From a checkpoint of a small transformer trained on Wikipedia: width 320, vocabulary 32768.
MLP neurons of a small language model. Each row is named by its layer, matrix (up: input weights) and neuron, and shows model dimensions 192-319. Each number is 128 + 24 x the weight over its row's rms, rounded and kept within 0 to 255. Numbers have three digits each.
A block is one neuron, or neurons of one layer that tend to fire together. Before each block is what it responds to, as a language model described it from the Wikipedia text at the highest values.

Proper-name first words. First word of capitalized proper names, mostly city names starting a team, school or event name, often in table cells, such as Washington, Portland, Boston.
L14.up943:115135094117148112085138118123125138143171156154147156127128115165165161135137129124153076126108095143118157127129123150112125141120106135103110107094126175144146136102146129139151113137101142086141142100120148104113114115186105137099124146125078104156144097163109120116117131129127097093121133077115115121106178136094146113125093176185126105112151111130097149150107151139129132154105
L14.up1282:157163117138150131122092157110099041126109095167142089133152133153125135117139132119123080127127158093117157127143133123145121138122127146126167112130127149142139152155126076111190151156101179085164156102120136157111061138146130104102155116132143116138101143102129122147162132110147118151118131099102115134124163157123151134109119098113141103152142165076136138147144082105117129135144
L14.up1336:101081141138108109098146152093130149151175142165106121151142115124131120114151141110132113155149164132129155166073127143105139095128157121114110116128115148140111143101090097173085168142139134083124090040145141147157109104159116167121097103106117138128146102116148104130123136100132154157143122106112143119161088117130126114131149167085135150127141153084129107163115107115126148115160
L14.up1393:137116196151132097078139121123113116160178131133139106060154134138126169110170149078161117136153133090137132111156103137139116142136139121135169162119142138116091123110158156138155176136104182115080116128092141130141086099151108154132118115122139095135150106165146109141132121175135133107076129128135104077124167156136116138148139120089102128127138121085112178174127196106105075139110

Word-final plural suffix before punctuation. A word-ending suffix split from its stem, usually plural -s or -es, fused with a following period, comma or semicolon. Examples: suburb|s., storey|s., Resourc|es., historian|s,.
L3.up133:147125136137152089110141113163111166131101140113139119121154132106104122125127135138155096177106101135169149122125116129069136112129125105150103088160143145157054143123112126159183105115109113098101126083125071094172166134100167080108134151138149164102128109104127141109125132090130129139129162105112162154122121151135144123142107135135136127166138153138140096127161168139154196138149
L3.up278:132128164106085097129159153160114132137136095139081168103132175158142106147134099088158075150177148152069087139194111125130131090184142136099123153114141085127126130108124120120108097086119170143148094156109127145103087136129126124104141138133114115126162133165127134143148107101152098155123144088145166135139136130126115102130142116096188128084118130117119111154150110110142140087139
L3.up506:090156080094100125134143141141128140158151119101135145109128179143116157125092127130106101140121135120106136157119112122108139166154142130123107123137161142087122120148145143157152057104147102130158134156157105148108158121099117141164121158138079155122135111120136156130151175145121120098102139116116167121217119100160167142086103099097084122097103110099112166119106123134107124138075
L3.up598:108131123117148114122133124121114119111168103110103145157154137130090151133108166076151123134139124171122132111089102137105142149097158144150105108128168153122127181129139130118142111082163141115133127125112110142138134106129133061101165140139133112126120135131108135129109127116100137105139115087135122154150129118138115118170121084136127084155162112106152131104142138150166160122104
L3.up601:121104112107155099127098139150132136112083084118121131119139130156150092117112154167121136121165151164095131128106069122123150169139088112100094131129140165108132120107128117100119109133137160133101148100169107093131105100081141113140111121126143107163114135136126124144115113119117115174148092148129161145147092172164112102102119116164113106135076138120153107159134116097136096120131
L3.up938:154142115094124164129095168137155116092140110126135162149131177090139090085133110113121149134114149073135146114150124100083091078136113135138119167092117131113096116112119132153109103139108110108151110109101155118093140149109157132096136112086118074158133119143120131127118096115131134158140127134130086112125113127118161117068136088160119129107150128176118078101144122159110108121105
L3.up1257:166158154170138114149119178141135162104131124103131142109175079122153148125147093146142082118144110118115123144143126150094159187154161124133153158135123105097122169138163135165156092075113147140129121121130138152135110136166120123145103113146121114138136124148144197125127110178117138144133129119117163122101110104166135117154099117131137150129159132098102144119122158163132142132079
L3.up1412:100171130120137104077131117079139115105146131130143092154126175128137108154080102093144095119109109100060109146162104085093125164126101122168147161166135090123123140091133167136146095137150127095128118128084148179159092150130146148117114088121113142108139157131130142140117122130112139132088175148151120143092042125158106167132086173133109160135139092153112167151108161129133137118122

List entry delimiters. Separators just before a proper name in lists and tables: cast-list "as", bullet "-", table "|", colons after years, "===" headings.
L14.up351:117116095112157170132148105109129146122131133089152139105108143065082147127134130133068106184104133059109096130107135126129144132101151126157135122185103112116090121118119126115124113111152096070100161129140122119154127144077117118132085094096146148109166144137090109107129130142091128119143105137191139137132152131157116154111088123137078183113140091115161125149123147119142113125118
L14.up484:120088121105112132110158147132144125089127079117124114156101132099139186150133151110067117114109111114101119104127146171126151113082103109107160066105144107105106109137105113138108159109112133150135119135125068164109120121079164141146126116145147079132099167119134108120128156127160185114161109192139148136106159148136111088113152116135096080139132123182159100190120117120121156086148
L14.up649:135144111065107122121118126144101109105126115138134109094158136095131129156145139070080130102102097130153124114131109197134141132114097143124132091104145083132126113092119137125114147102153151126137135147145110145074101152099111129160079135134128103145120157152120112120158139136123135119136128125136172134091150135136122131140147118130127126117147119126147091139131097119152118090141
L14.up659:099093082164100133156143140176107125153096104133170144121112122120125150125108113153129170096118118120081080149131082130107115117103125140138092120101128106093082131084092128177154095133121113153158146104129112126080125135102116116105107149139134121115179120182140126149101146156155159144125081161142176135122123115090142096125180111094128092133129143130077121133145124119170150138125

Closing markup delimiters. Closing equals signs that end wiki section or page headings, such as "==Credit ratings==" or "= Swissquote =", plus table separator rows and the closing pipes of table rows.
L14.up153:176124115120148114145100094166131102086131150107121129150090114141159110114144149116108133109091106147089103143154089116137137086079139112153097093174123102113100133110096098145140152139101133100144128111102157089084154128119143135150119137125148140120121124115134109148144153181117126132115102087153093149165109092124122146119137106117129122120161119113136109132119066143146109125094
L14.up1059:119107148124152110122131118110133119140098146129179109175152109053135140135141109080110145099141115153133094086154141114151106140078106134149159113124125108131135137164111178144184135154118145112125126127143123119102146150157123075137110103164135117116166147130135108113105114130186152134142141134096135129116111152138129081144127118137135097087153134083166114097155127110142153105100
L14.up1109:122146149132128138068145091105131163133173135104100136170120107106156107115169135132105141117137128121086145116107116114097123136143147107133128109093132134092091095128122115186171098125096138140110123139121099136165109133116072150152128185138100129140147105152095134104151141124160111114081128115145123126127105124160110099139098136113162092103142165107103118128124149100136146172102
L14.up1437:136132122138154109148107089125172134116125108159138141127167136131121101123108117133099148136117135137153094130142137165146119117158142130098143102128137130109140097133088168076120117154131140131148149122114136131135137096140118115158129111135103128123151101122157125121106166188167137119160151141120075176152167142140159126138139138122165109106165109146129160084118151140153155102095

First names starting names. First token of a person's name (sometimes a place name) at the start of a table cell, list item or after a title, e.g. Rudy, Manuel, Rafael.
L3.up150:122099125154102093111117124161131119106156120097149178102113126102112148117116105075123126111121110090140057102145102162139125146138146096122147123162163141139129111169123145107120166152117156106130140109085118109141126142168109151136163138160112143148142104107137193158158166094136136122186091112156139101137136126110139153164118103117148083119164115104174107163134154152145107138090
L3.up337:132083128158119155101147128118137135165121114130132126094130106157121142138133103143148133119131142124139150112109126136122098142114133129102147134133136189151164111142111097140168134118140115121151134133128109156087104111157132141122121157098120117130119098136115126124149122164166121111094117155115124133133165132090129160131182116158102152122122086107130149123115139136151115117107
L3.up686:156134123140120134103130141156137151139127144147124157109105104125089111138083156147144164127089092118107115127090120128134082126171120123091149136191169122127140118148131142144130168143136095119071126122139151150142098123157090143124112125132142163105148083145135130138106156101149131121113165170153107119159157153158141175114132127113124128092102166136152125172088139142127139144120
L3.up723:152138143126119120092111107140119134123135147112144146105109141148108113127129104119095170148072099089128119108099139143092106116144102133110119122129109107139115098112132087114124150127143147103094128145092109138132152136150146136168102156095081122117140131121121178131103126116148141094130128180143173106132120092135160181150102158091111118112117148105167112167148127103114102182114
L3.up969:159149121140169167118118107122173136111136138106091116098127103156174160123128143120146114103100138135126126117102173110137065126104143126128158098144117120102144118119124114164146138153172156090096120131091158147102111127123095104136080152154129119118122111122140087133077156134099134105154132140112085131166176137111112100116194145102065154134128141142136130124089133134128164147106
L3.up1264:118100128165103106109114143102136121109130075150096130142107146111177123168170178110128119100112144119098140075109154142127121100094079163155115128155139103177187078123104088129075142090193129116120158133082165138133159131098155124134139144110140151164107148147115114171132147131152148094125129141149166127088133106110104122119178137161095160168092121099130114129133126102092117096165
L3.up1525:141052154135085142156093180145107089108148103075148141108137120116084117107136104090131147134119075164140134141134146126140100087198090107101128144152130118095144096126138124137153145141124185073088128130160153130126141119091107136151109156156123112123123126111098151103165135143165145078082099125146137095160146134133159136167145119162114144156111143113158120113126134135179131118145
L3.up1570:112156088135109180137100145119139129101133163138134112106098155171081092111140140126125112135119118097143135068136130092126085120155134111133113161122127120114109111131109129100134102137126157058133175119143099125126122073127128088108084067147140076130108153131124125149164156102125134156106139174111116160100161115076124159167153111110167118174155123098147124160159163144138128101154

Sentence-ending periods. The full stop closing a declarative sentence, alone or merged with the final word piece (history., City., ).), especially at paragraph ends.
L14.up86:124138083112116148131133131114170127116154105155077104110141155121131129123106113104128099144103148097132105168120075167159116147144118149170096144117156095139126130189102131121149098115127131120170112119180174151125140139142165145144112051092151136112141129122119147171132196133120113131138149148084164175179149123171134146129136154126103126133119113132141133124125121132097158148122
L14.up672:128106095114120105123120093156130124158082128117131103075101157093147134128132099105140105118143087139141082135187102141131121134160104142121125165167120104102097102150167165133157141116101118119149132118070112118108146133150142116157100121151117119149152164139076099113134156152118153106150155139069131177164115125147138139138154160121120078124136156119148138136116100139117120124112
L14.up724:106104132167146124120175114160167119124159119053109134108159128131127110110147121152111124125127140140110126134108101128138104137105116119099104129119097131137108118170148132136112126108144139119128167097080103149113162091107122117091135111151151142119090122133131120099152159098145119151113136140116184120140158153162134100137150129107149118133093168127146125121077142132131144104113
L14.up1253:169135156090125128146111098112111145103104133109119125118111161134106146152158103152134089093105133091162171141134105115170125128122070152103144131110129077122118134143096092126121130143107109119138125098075122152143117156168118184174130053140115140123145161156118094101120136085132129143125122124138124154092122148097119108166138164131098094149101120115160137153112104103070138108157

Prepositions after clauses. Prepositions such as on, to, along, from, off that open a phrase after a completed clause, often before dates or places, e.g. "on January 6", "along Ged Road", "to commemorate".
L14.up1237:154130148096078106147092135113137153153143123127153141147122087106169133107111096103164121132103127128095095117149113116133171172107126148156113102137128138083122100098150189143173086120073143166107162087133111116110137151160127098150140139132158127151160101101129149132173136111122130124133172112145112147156147130111146088148148130093103119133094145131151163133143088099161132137109
L14.up1353:134099127141122140071147156133120127135127121118117142152132125132134117112132139115150163141117139129152104130171107134147089168145135105163133084144121115134106147172138140194109118119141113129110144125117136114115147127100150126119128143132149165141124154140113118144110134113113107128158145095135108119114129167089153182145152155166085134125152098101128149153156134115147152108133
L14.up1357:149109112162146135078167104145154106161146116176117133083139172151131132145140115148129121146142118157129133119134082171155148124114165128177126133125141136120124123122088186107161148137120098151131141130117109150145133162132150067182122141131108108132147130112112116121116149111080130130120112104137141105145162163101131146131138140124137139132141130110164123147154173151129166107132
L14.up1377:127169132134120154159120124153121099095152151083122101177135147146089169150073118106100161132101063107136110132147093111124117133115108120118135106139087103133146092094148115158128112117103114137137131101115137124076150121141125129093170134150111088154139079139138153072127123119087140138134093112119156124120138124103153083153145142111136136115147149128164147134137132127134129142155

The word "as". The word "as" in nearly all its uses, strongest in "such as" before examples, also "known as", "served as", "as well as".
L3.up505:152102129139132124107194131124108165135131117137175131115142108140111105105153118145133145141103120113142182109149124127139113115097135140102130101140115087137120165148104139144143139094152104117177131115139104117076101162132111093150149174157144135067112120139135111116097145161136110146119144181127121134126113152145143120160104156090121123178151135132167164155116146092183148120146
L3.up656:113157100105138120152073086124111140095082113107114152118142118133123125176159108156169110092152091137116125139118121173154139089113155133143136117140107132138100107119134128153114122133133149135143171128116120118121142137077183147148111138119098098133122144154130091097119121147115086156100177149143139145137118138154128157133139135073110127122134113097089117097123135128104135110143
L3.up924:139088121096170167137123149098143148108124160127094174088133143104109126155119120096139144089140087083151113150108123157133097154107131103146140122125121128147115133145148135115125142155156172154121164141129151103111131167142118123174136116174109124104074087131128118134113121097165105151152147144158140110097164106159105167143118121155142134099142113107144158094097106094156097181143
L3.up1128:113167084150114156142154131090111093107158141135122165081148098132142119137137117139138155142114145129128158109117138146113133125132158148130146141144154097121096119102109101148080114133098150154114165149181147133129116141136095133097122121129096117074142143114107156122100163111131129143099175129117086173103151161096104165176128142162104089161178144120147107142102120132148106137116
L3.up1245:154085127148164137125130094131140133127123152105146124077127093082156101166100140133106123125128153123152126121118103102153116089155151125131095159118118136109135108100095110140118129155126170115143153152107167158111113131111160122097138118114143108049107092130148135127155148118135145120124105165093144115098143150129126113099104135146107125148106142121104079096083127095136147133078
L3.up1279:085160177156121164114117121146140105144144198144137106153179123141138091174132108140166075091104110127126136126134181132129180103097149117162139093136117155112132151097143112162103158087137182137122165142131122115127130100156134120157130082119095146143125134118177167133085120097119146105127141154170133194129129108121114135092118135157150138120188149119132099106130113172167125110121
L3.up1295:075122121135091092142126196120128146123120093162139077065140125138127136123132116137140083154151123126099093123099119151143151141076129101155133123133114101156109109117096126101119092145137098109144157127121084109126149103115069148140140137175097127136132141089106115135122094142113154147165131115085132147120099130150143113146137103155092142098151139149099147141107168115133152108144
L3.up1435:105153114130155130116159078195114102139135178103098091075138106105140177077109084099166107112100109155134123144131108178133150140102123116149105113119133129134145111089082144143150106143151127108116130164126105136128067135176131128172139141086107111128109149152132097131120121129150107068173123159107158135127157133142150134128117119199132122146145164141119140136125142096141131136126

Names in lists/tables. Personal name pieces, usually given or middle names, inside comma-separated lists, table cells and rosters, such as Francesco, Kelly, Ole L.
L12.up284:157074117128097127115128131116149110129124145130131126144129148141124122127083149169125083102142127128142093135088115136118086124137144140190128120097127096141167166090148110133129117129128129094152069092105124100145113130153128156129122160143131124095132137135182140141158134146120134089132093106151136151148141119128151091115155149131081118123180131146135117113156153156101117131122
L12.up357:151144147142099126112142141119189145119144109107114134130094118161160131079119142131084121168111091100131095110139113109140117125113166089145123154138112143126129115151126084104086162144089128106138122149144160139129139121183140116121116144135108124071139151109170126098122149138119132092131127064152141115148165105119138121153132128141096117143102126133110106164103131144167141129100

The word "to". The word " to" in every use: infinitive marker, preposition, and range "from X to Y", as in promoted to, able to, 2011 to 2013.
L3.up200:151155114128120141114145115195146132118114132102153162098160173137098146117131102113115144138136107163147133115123145134134124132125155159151083127115156138129117153148119107100131142123156123133121168162119073161159115110177112101179103200104106136120122118129147131132090123116134180088122145105113089094127134124136116119168127161144161122138115168179123128125151180105141178147112
L3.up374:149105126095161142105124116108119118130095097109148139153079117140093108096115111200140128107129126117117101134116141138103107143131131124123099095120119121152155070138114121079123157163124185151145145122109096167092080098138150119120128127150124125116138145091171160160097148123138120129140111141104094118130100177086128152141151162133144124145143078146080144125108124167136110150123
L3.up734:105155115121114130137133106126133105148143123107131162086160129123131098142155121103073104060074152141125100142158092089145127107116136108159134144130125161147123142167131137089148126125099143172127147089114100149111121117121130148118157193145128147108084150130092081123087083147096150141156107109108107147110161144131138134171138113137113120163130129098172110149099166097140123080082
L3.up762:147163127107076168094115081123172169120116140129109135059148150156139095121138115091112120094159145151116107123140136100129120107128115084124132168145143164106153102147104131139128117119106090130125187125112123142089145111183127135109089147152126162109110122106157153136139153126165129078101126117120107100127089079171143102118131132109087123104108140119102168132147112157104118125126
L3.up787:138131130163123116151114120141130139131125111144128129115133081162106141159115184162128144135202142136121107101152166153151140155158120144103110163142162117127137133129124105106119126160092101170168097106129125140107127109186119174135184112149124105106117134120094166156139109093061129125122124135137153101165149199156089085121112118114118101153063159160099133137175125146113125096131
L3.up928:154102156096135160135121130129115131121126142111185151079145136151145098182149133120100115105118112163133112117154164097115167098108141108146075140136139129151114078165099139153127103100137179119128161147070126154116150086132150106096133128103154120096109126127116141139133200139174132111134087119113161126103112117120115105115149091118100128131151124078121138120136182156150113127171
L3.up1115:120153137133114123118088128139140128117129137114122111152143123153106142127145116153129117110142112134129088117138118082132154137156096124134120112121152110148117100134161120109117123128156172093078090083128103163118102096119117119142093145181164099152176130155188132125119116093135159160155117101117105135172090131151142160109112151118100124119102171137139141118127101165147111112084
L3.up1192:085153097120141117095156127173131110148140141173128123095138108125121143109155133126125152117125129131120166136144141128110112122114113077144160102134177128129140127159116157167098096115130140163172117104131130143095135109136153150145125108109126142145146129128091135141116142152117146143114146116119116139130092118141134125128098123119149121129106157160115113084157116108129120067165

Final piece of names. Final subword piece that completes a multi-token proper name, usually a surname or place name in tables and lists, e.g. O'M-ara, Gaj-da, Magdal-ena.
L14.up31:102111133151131117130120138123136128109138170095125184123155138123141094091160105146099114137114118091158121125126123186114129131161122140118087105153136162132118138084104103143121154153125146152125123126104138088150106133146143129157125130142139093090150114116143115123094155085141151105143179118101143128129171126101135151100132097117115123131137133119145132108126094146131131128113
L14.up656:110103122127136126144148125128101117119067122122143129118116146116108121106135142086123117141131144110085139100087114142132097144129112134119129159146139091143101113128053139107111127120083118120175174132116135120135121135128101115095125136144117123102130141109083098136117144086137078160116107106225136130101135138130116149134151133093098096145111110113093109096111123135134091176149
L14.up676:129115117143093142167157108099097094108098108163117129089160164124124182124156098159161097136118122087185147113137126081162115129123129115139161133154171106136105123149098117104104126148156087118119137113129121095125153167168146136141116138151099115117135137115106108184134124091096090193098147116089141125139091172110125104133122135109122134126095136101116150133096167099074122132131
L14.up948:089116127138127106132157096128188104154144131135160151119174130088074131123123110137120117119148088107157137153122094150150080144158143138142147107132087147148164117127104085144138126122121128106156076121132130135127165076136111102109126112131118088135111128085109103111088124158162159172117140104118084145121132171126117096075098150130100093124106118102156109129096101140144114157110

Word-final suffix pieces. Final word-piece that completes a split proper noun or rare word, mostly vowel endings like -ia, -ine, -ina: Wallachia, Estonia, Hasina, Yakima.
L3.up116:137102106122133097089126119132121094107081134154103127124138114167091146088147156137152156141175173130155136118149159129099129094118110109109124148152102143152103124131124126115103146127112140133160173130157158115179185150080080126138140134108136083165119126091071100128096121127149100122140095099149176111155090143128154154120124091152168127119143106088126130155138138130130091135104
L3.up235:139095113129097106120110083125151129100112110134130159115130113083183113148134083117157139084132109132150130144141123164116150161164130127115093156116132151145127112128112161118139118132142163157156183161152145126175159129155172113067142142146097139108102095110084084145126169168096150121128145118093133127129151140177092131133135134084109117132134120093128153105148136106131134127126
L3.up323:136101142134116152142123165153148093115166126115132124108107120179134143106163118168160140117092145099100112099149114106131124146148110134111104137099112122114075123141136136114148103109124153116113148132135088108161101131156127160150091137147106107117110088114155125125144142077134105164125173102128159153131121175136132109143103157126129104166147109129063134122125140142106125154137
L3.up448:141123171154162096129105119074112114137140155079183142120136135121125103141144121146101135131117138126114129089145188156103106166137160120166136115115170133150156106148118168102147137124123117116133142119093106163187123109097142183085109098132132159089099129122149140149106147133136106086132157099148159132079112093128136127173091162096117159130116120149103124124084087103063133137085
L3.up535:151141109156153154134148111170149163116124098129118120097146084097147142130093161161165125154183142163125129126158112131168088124170128130093106164119170143152101135140091154168116119128154168130108141117158134110131108161155120105115153165116103132098122094136164128133144178104135144154091141080132094097137122108120152111097083099113126099122127124140124130146170113112122125108160
L3.up640:119131129115085158122139113112139110156144126104159091086143105166134087129108131172144127087141132150135132135085158145141111142112125107142144133118136128091119148128152132135129153137127089093167126137096129146126102112131161164138148112073171122122139123114162128100120145201101118148128115120098127096185066084148133101057117131120134171094097115137096150105150097147153135134118
L3.up866:137142091121124139137094110122165125175119096101120150156110118082138144120090142101130144137124103145122151105110198128145140115121164142137103121124160158132120134118131193100149152109119132101176162101129121111114149156137149102132123086134130152182116148095102149157131144163167099107097123091141146163109135119083146103106136144114139125128106150148153153110112154100154085101131
L3.up918:119115157134151087144091123196143139157109103128144140129127170102117115126108078113185158131117130151088135109135138120127142159125134112121105163085120140155146101146119129127155164121112110108147115149123108099102113111105151112151115178118108141084122130106118079161114176115135127142117134159133163118123120134123111117147131096155111103109134105157153120144138147143082109160138

Personal name endings. Final word pieces completing a person's name in lists, tables and credits, often with a following comma or pipe, such as Zimonj-ić, Valer-ius, Avner-, and Majk-ić.
L12.up20:114096101129103119160146171169106126137076167159107153160129129152134145097124106130162156164108134103087137132070107143098173139116137165128149101157168124186121169097124157115163123190127139123110110137134131085144146163175074143113109132068146140118099115102177116099140176127167079137114123150102128120109154137145126125131108112115165110145133090135123119170118152132159111138124
L12.up496:149134127120143167148148143126123129133082124110150141099134117110106139097149132120136138098139142132101164132161130136113088122155127144155102114137125156140125147124131099113137143158141131151147093120171093084118139094104169105110116098109094136112099139128083144124148136148158129112117136150108191127132166123114142166147163144177140136161163140147144163095137125149185098095141

Wiki subheading equals signs. Mainly opening ==== or === of low-level section headings, e.g. ==== Semi-finals ====, North Division; weaker on closing ===, list-end years like (2013), and table cells.
L3.up137:110123104125087089123141144098104153140163110158134126167142138146166137146146110107152117136132130132110164085134112185137121075116088167140128102145124131134143133087160110127155142123109088149126143126115170120121122118119115120150121139123107109125129156127131089096137164107142093132177162131177080112123109082114144131155144136147094170151123152155123132129165118106110157115165
L3.up173:146138162119172133163121102107151174148129107125157133088155142135120114119106171117135121131091171141137131120129152065157133100127125104116140125153143131125102130131126165122150107151122145143124145099157111137126155156140106120074072132137154088136122126139130161107138153105162105107176146148125172168138137110167114082147164103139113132149127105089106152134137078118116119195142
L3.up178:111121148124078140151152121120114125170171118127114127126104140115118136120106114140131092156148145097108108162171111107121135099157126145137116101106155145102123122163118157134123120127089141109103101133133081097152137125143120145167128097088150155110125122156147151096149085089121124093116111112121106141109080108155112119148117081169123130099104133146143117177093155090093133119120
L3.up707:149113111206160134147205122153170107159109131149113151112083112119163171149071115119176097107130147133106120156113112082157149115110134167160130150111131119116169135155130106142083100146105161128164101155147134158114117151139122143128133158149158101124144092145126144131160118108157119118146133070165132173113116159140174089119146093139142158125085176080118155127105147118162072131100
L3.up877:117132053152109127115164121149116120102137115167080118150120133123144116163096099095110107158157107110122139121141094106118129107153171146123131165131156088089148118127080178101144139108112144177108127169149133131136153147113133119152095127084144110125159111190103127134177103128119154130112191112141104143131116179127107145128121063175129108151109109160128130166087097109148155118125
L3.up906:110103094152107098149143158137095122143123157135112127119064149170127086109114087172151124126105196124149148126174122184136135098145108105102140102122071080133130113117071116068109087118156135174137150124139105131131118103133137118127112137156104129120120185117130129104155161133162161105175106076146108088120100140140127132137115107119159128104136163137149138156107125114117116108132
L3.up1046:090114098120123152140049147100143163118177117158106124153169113087147120163145118162153134107165158082114131100140125132121112080133112150167151121103183156123137155152149111138109103166108168132154135110120144165143144146175096144135116100165129093149139134125129153151142144159162115120116123113152161148140179134183124135124156092171123113103085087122102139088125118125145153150144
L3.up1449:113074134108102167132125110135088118138118094109126136148105102136158113141105098123143136152137131108097125113149151123155128118136133139125098135077189098143120097148143087146105099122125162153130149115110119142155134146172109106128123141158099131135129120167091117105139114117140130127109144142157110124092155126151116145122142139097142130193143100124153082195115123115119090125110

Table cell abbreviations. Short capitalized tokens, often abbreviations, opening a table cell or list item in sports and broadcast data, e.g. BBC, TV, NBC, AT.
L3.up58:145110175132138131097142104095134170134130134134121153109136146108096143084133121150121177106100097164122088089152130123124119109119153149143121120117119158179087125163125184133133161122123145125109125107116125118109079134156162146118123079128160135139109123130154122121103119088144162149145152108114129132085103113145127149097149113113136134175161108125115112158128124131139110102149
L3.up777:137124129118168139103126103083116105060114087130118130137092121148136156117105127106140164097084184112120106139165098169124159126141168168117113143091129078133132113140133142152150124123147162154142148152089138164086154111120165150149156134129088128167162154117108158129137132116164121120127064119123128151158101147141139185149118110123119164139129113153170110136137136128115122090139
L3.up923:164147124116145137162126134153093127109150113118138149152128112160149142147149154148108080118129176098114152096127130126146176135139143170167131147145150099137151125121137125095126126119132130127124133136133122112107128167156093111128158128103144103124153123125118107142071132152157123169126109163078115122103122142135091105148129160138163122169089115067126104145110105143143120089168
L3.up1344:147131135135108092118127151131151137089149112150142138093106109129131154129117117101131112086135144143151131129131152146140143110190110138137124147150127080099113108129069113127142134152114089133118109173138119141146137116143071109138155133097159109113133121114118130100117126157095134134127146124107117112125082164133113088105085122177114119139162149136099149154125135109144137157108
L3.up1355:156109122158102115126066116108098145118150171111135090177124141117119111122139111112098119186137145066125136118115121111106126130118127087118138121113086142095116110100183131091149121130133120140103120134104140111116163138134123096137146117123181153127152142082145189131103158130092104130147115137116138135163122166159088111084167131162175145152123159122116144120137164134105112095117
L3.up1446:156107103118112137134119121101131116109150152096141126158080129165158151129115127064109130123098125138099154143110103124098154103169143097108123110166167098127121076092085139099149135108159161120162119096149106125112131121146132138101177121097115130172150140134107149145116114114097135075120117112148112171146143142122138151063134096141144182145140123112145125136146148163126156103123
L3.up1541:146126122121111157100138130095164124114074133124166120153130125139109112139129125122124117134132099152073147130168123104134144146152110146161110151132108076105126107075147098131141132178164151135095126137137116136131163157067180112136098078140120108108122144135117150166112143145116125120121165144128133076157132089149128121130175107109121125101141154142104153143144105162108113103120
L3.up1589:130117170132106148119109110140129142116129122090153129175129103075111103147126133147146090170079137124133088148092138140152175090149132133150103153155143140126154134132139172128111162119105103124095152101114128133113152155126110115123161167123116120102110103091134151124126116133105125109162168143147108032151167129168175147128135152157106135182116115126115133138098116138151095092136

Personal first names. Given names starting a person's full name, mostly in tables, cast and credit lists, and after "and", "with" or country codes, e.g. Javier, Nana, Carlos.
L14.up75:155103116170104113121116155116157136117133099095117091120128160129123147151117121126126133114107110163165170117161109141135151093131154117157127151118140127142098163122149102114092120119136114129152175121101138136110074136091077134125151137091173106176117170084139130143110121108130136082136146122129114225133106143138123100163123165130089131118142092161155072128105157142092142110129
L14.up598:128118150152133152078112131136138146114182149119131135111113142125143162162124145173155133109158125095124113114115098108144147130113119094137113147137119083139109118163117147149150108138120091091088160127138121151151119108114084139177112124098149098174131129096145145124144134123119131131109155151136150150178137120151126131123113132096148087091121100157126115173103165155149131133151
L14.up1037:116152131133127108158076111154127157119134104093147127122086131101116169129140148101135126127133110142133135158116129163114153129145093117126121168174159145112098121146152133139114135125110111104117169121086112131129166130154158141133157136119189145134140103127126131161129170133142115143142112191101095136100169149122139177160138133158095110108158093127103128143108175147136106107131
L14.up1240:128130135178104111138123150136136140128171157131105117133129155112141154162100128200160129122143107132150129112110103116144092078100111103120148099100144124163118135123125127110140138105160117135122154121140098195137080116117120118153113121120146111151134154120165154116148157118154087095117171157107094122136153126118111095149092145128150113111123103162085130186155158106110121144120

Sentence-final word with period. Last word of a factual sentence fused with its closing period, often a year after "in" or "and", e.g. "in 1986.", "1997.", "absence.".
L12.up265:165119095124174131117133095146110136116144113122133152143101141123146132114126118135113119096103116136156121140134129090115093118152089139145130153123125114120130058107136172090117137090136113147109154099112108113109168136107119138142133128116112145145129152121106086105091135148127142143142154139086127172152089147153108155124159147103180071118149166139155156108132128150113127164153
L12.up274:134146165090092119125150106158102185080163137104127151084066084112117124139133163124144150129138116115116150141117107168118119152110115150139128150125149112086111130145137140108122164124133139105138125128088093133103096143098156103075155104108125143138087179099116091123098120168130128136137148129123131132144141145095110120101080103133135149112105094126107156115122135111111097099154

Preposition "to" after verbs. The word "to" right after a verb or noun that requires it, as in stabbed to death, condemned to be hanged, withdrew to; rarely from or at, or numbers in infobox fields.
L12.up441:129103129132147153127146126165197134124141122120145103120081137147136150121168116136144170156122144139116119159097098150162136136116151177140116136170164153050137134114134128144071167057121131126090160096131120095140121165131087138126064154103133167164126157157134108126097114118136171153183110124115148139091149129119139113128139102114071146130146133135130116134121069155106136112133
L12.up480:146146084123141135125130124116115148137150163125123120151138118202136143106112119147132116102085132123103157130099146146141132147143137170146113105133164115121117152078148120162179102127165100108085118164169163133119134134138158116083081116151135133185118137185151120118118137109151146116172120105140128147152127141129092100099153116087153107143170143147159148170118142137137115136109